config.toml
num_hidden_layers = 10
hidden_size = 512
num_attention_heads = 4
hidden_act = "relu"
norm = "layernorm"
norm_place = "pre"
norm_eps = 1e-06
init_std_qkv = 0.0152
optimizer = "adam_variant"
lr_head = 0.0043
decay_fraction = 0.389
batch_tokens = [65536, 131072, 196608]
max_seq_len = 2048
MLP neurons of a small language model. Each row is named by its layer, matrix (up: input weights) and neuron, and shows model dimensions 192-287. Each number is 128 + 32 x the weight over its row's rms, rounded and kept within 0 to 255. Numbers have three digits each.
Before each neuron's rows, "fires after" lists the tokens most often just before its 100 highest values on Wikipedia text that the model never trained on; "fires on" lists the tokens most often at its 100 highest values on Wikipedia text that the model never trained on.

fires after: "|", "-"
fires on: "-", " n", "B"
L4.up623:167115219166095112101081157167122105158102176067161029164154134158152140176194084128118147053155062092136179128111095114122105084150172128077116139139153106107155120086177148150070147089161126171113196136182092136086155082123118136162087090115106097112150113200153082122095147138170136057

fires after: "|", "\n"
fires on: "–", "|"
L3.up1791:113075174116104132122128124133103042076114092127150046147115132249122097096127102147108133090149161141117199151107179121082150117143104109073170162146128125073095121098103121150150141126177093124058135170130182151104101138101106194150168118127097177105157222106098105115126091066133187176

fires after: "\n", "th"
fires on: "|", "si", "mi"
L3.up1174:132113140163112122110137168124079080088131098162169113172102142174205170154139103072158153106136102121154110098125101163154128132125115092075096191116134122132085116123120109136160145086103115192155143130174118140082155119115122091154099176156105128125192067114112136135121138113143162151

fires after: "\n\n", ".", " of", "\n", ","
fires on: "The", " the", " this", " a", " The"
L3.up45:132123124108115100124131059104079176107140145102149114175126135091121137131150089107151155076123131156131094086108105098132158107145075093147102157082147122094141150110114114132093142113159135097115153121200092161167148151106134223038126105127112113206051165070086152122186141117104175155

fires after: "\n\n", "=", "\n", " a"
fires on: "|", "=", " a", "International"
L3.up933:138160134104141128156140146100092156153081186102093199103123120120132139157083109092137143147100131149150139155083132125112150149143197113134109143064132118069105181107148127147156172187142127108149096135153106171141122140113094124098156144166143092130122117144133132134149105128092107080

fires after: "\n\n", "\n", ")", "]", "  "
fires on: "|", " |"
L3.up290:145131074102139124110151149098126154088166114151100146152116124128151111111104116100131093156125085105216142124055145066120140138124141135154155152142150110145157152159150104145054149097145115157126121122081083150124120084112159156147178114129101096115125108153146135082116079092105118083

fires after: ",", "000"
fires on: " a", " million", " an", " km", " the", "^"
L4.up1488:103090081162099102173144139114028169182123160120123138099172124075121097190148132148137117140149124115139183149157144096130160073157147088108162093087151112116100116125087079178077132166147115142131153130135114099085174159092102163174132152100128092164178118098098136125052193078181069122

fires after: ",", " and"
fires on: " and"
L3.up954:151101123101154149133085145151090153169138181104154108060128105078064103178161103126175153201121090167189134115138060107103136122122185094117155138152129133064102081102141159139152086135090146134126119147098136115114158099119090107131166171117117158101085121110127156144091086085199113135

fires after: "\n", "-"
fires on: "-", " by", "  "
L3.up348:098122088107144113109132135095127089119092142076152082137072141142124128121115133150080130110161097093111204106115166115098139158125174129113151129034127138091101155077137101102146173120144096136103134127073140157096141135118068136089156138138166127105064113078106109102123137117190096100

fires after: "2", " (", "3", "1", ",", " $"
fires on: "}", "\""
L3.up1566:112137144086118125130125206123123104087156116074103112195145100081073124226145125194163105135147144191182121142090179148140168207134168215150132164088122152112116197163062063158120119134134105138134107141091105152079115131095159132110173111038094118149109123109132098104159153096104115153

fires after: "=", ":", " (", "\n", "\n\n"
fires on: "\n\n", "\"", " part", "$", ".", "\n"
L4.up1327:118122137107146144116140190110163077076119125128105112151145133096125114155156124108130080121117084171111131144114155146167154141133152104150173133126133116079077179093073139158152118131141134068087101111186145149100138124122142157135179129126131144120116103141164052128173108119176117115

fires after: "-", ":", " Website", "|"
fires on: "-", ":", " Website", " www"
L3.up1569:157149130128126119131197162096081093083131161130103093109123139084106087152128144106152058189155095068161162172088141091123165127125167157149131144003146129161113112118130113151148169195091086105088143129142143074097137136121136094021148130089137144089096123096145111160152101121109155080

fires after: "=", " ="
fires on: "\n\n"
L4.up1970:165165105144123125198192196130123043173149111124162112157148066104133153208121126117144108144122120149181128132110180140143154169180141084053114141134136133104108112070073123136204143104116082152121147145180117134140154093078121171164181150111103133086119128106149119150129108119105157117

fires after: "-", " —"
fires on: "|", " |"
L3.up431:158137177170079131099164117126101098186110154149134098110116097116146121158147131156178087171157103112160135121068131166142149133150086063159129129117133141143128139130113095141117164102189088085172090135156115146114132135108143125075107114114106119172170080146148165088147104164092145107

fires after: " |", "|", ":", "-", "″"
fires on: " 0", "  ", "N", " N", " •"
L3.up641:128157140155066091106147113096138131158114095100120099150133076081160136112108120116170129112150186094137168110151114153053131083085161130137122103149150124118114165085123150189099182146135160112090174164173146125125203077126121109100077103093133072079168116150155102128188174077195108133

fires after: "2", "3", " km", "1", ".", "^"
fires on: "}", "^", ")", "]", "%", "{"
L3.up813:156147083133082113140164134082059125181141125168109096171142139147088141208120122150133098093140110094184174144135147185107130120171089125103093131076144097156114129095084132136169161163114097174111132142057140141100119123143188100103161107102124093161154111132179139078106139148061171169

fires after: "\n", "  ", " Total"
fires on: "|", " votes"
L3.up360:138132088160129109108167142108094097077120103132165128105088142188134167164134127081114103141124137093114153075138143156072126122173177074150153136158146111144142081128091098154085143172182134203111132149129150167053128122106118083103077170193161077131091054149082133055096153086153152179

fires after: "  ", "da"
fires on: "|", " |"
L4.up1859:185119118155144102103129119158101139152133138075122090100131132144116116179202105161156095079131134135156134125112137148129133125190086060104118164075132123122162172141158212130108171131158128210123113105163114121137129133147096162099132144169129126144135125073135154139064114148090146079

fires after: "\n", ")"
fires on: "-", "\n"
L3.up57:146106157117125124126113072121126156101076145171135075156107130148072166141129120139111106106133135073114184148093160137120118092131100096198200161122128135118107131088085118144120150155126116152084143127153192102112127118161105184078107128138120163152132065067114135150082176126183127166

fires after: ",", " and", " but"
fires on: " where", " as", " the", " this", " while", " but"
L4.up522:124107170099096141142121152134084105121120151105120089109082133168152126113209132211132158185162117201127110116090093154099159105113117175134166124199148117130050133143129118131080147126144156112141142126207154157129143106174104120109135141140097134105119121103157120042090072122187148154

fires after: "\n", "\n\n"
fires on: "\"", "-", "L", "Ch", ":", "K"
L3.up1614:098147090115117099162130140137112114064086098144107148163106114113122182149094141151182143176120110128118121179117133112066154104091166148163132140087148136121094166135097149144127145110093111126100128171087135122144162143083120123140124151133121158106168162116175105107131121111060049148

fires after: "-", "\n", " Al", "|", " European"
fires on: "-", "|", "–", " Championship", " •"
L4.up985:088116137125111163097138117121081095179147064185158130111126140133135193148153072073155117118138087092148176110122094128145155122214109134118143150106135105129129105110134134192160152135178135131080158123154112136047156139101118123091078094127187116143103112134116232145145152149218162078

fires after: "\n\n", " \"", " (", " *", "=", "\n"
fires on: "H", "M", "P", "L"
L4.up127:117133107175110084147158133060183121187088161128129076064108140169129107140152103190090154127172154174154113144170148086137101147150111105188079127084152106091107124122111110147116184147087147130129053092130106127130181124144109154170129125136160179190156130117135147100131032103101178073

fires after: "\n"
fires on: "|", " April", " and"
L3.up1433:174135171110046098135116157128167111148094108141081094130128127140139124096179110099128124143139169143146163085089154099133099112149100113110151115149132147111107096137109155191160123122163121073070132148143150127109132090126155123184120136107090128109170058142094084140138146126185077145

fires after: "="
fires on: "="
L4.up1979:190121078145135176167139070050129115220145152141139088163096084092090120188123123110105128098176121128154125154086117153103145142161122115153110194065146117097133112122084136158127154101151112161133121137095134113083140109132150130122138182172153079173140162115199167198173128117089142090

fires after: "\n\n", ")", ".", "]", "\n"
fires on: "|", " |"
L4.up1235:117143068116114136146104138114119158087139099139117144186128136159077091128128113158094084081096105110173137145070121065146157130127107109149123160120153129112149122192123080165044156128156117109115104092109113154138133072117136200183164094100101110131087103124168148101146094081065118105

fires after: "-", "|", ";"
fires on: " \"", ";", " Website", " •", " 2024", " ;"
L3.up1577:134133217124132119071156183109168137120105115109134092133030164132083136126145116125114115169136156096124158151132119125154110156140186152153207173134140125108097109160140107125150148155124073121117126151087163128066120069128083123161140134086092129117179150206093088082105154088171177138

fires after: "="
fires on: "\n", "=", "Early", "History", "ography", " career"
L3.up120:093122171136113156109076197078103090153097184160139125134129086126096109133130107160157129152173149105123128163126183045157096148160185096157133202058137126153118149096124090105147151119135098089107089142137140114118147116147138096171130155149129085148115121106131118157184063119132162150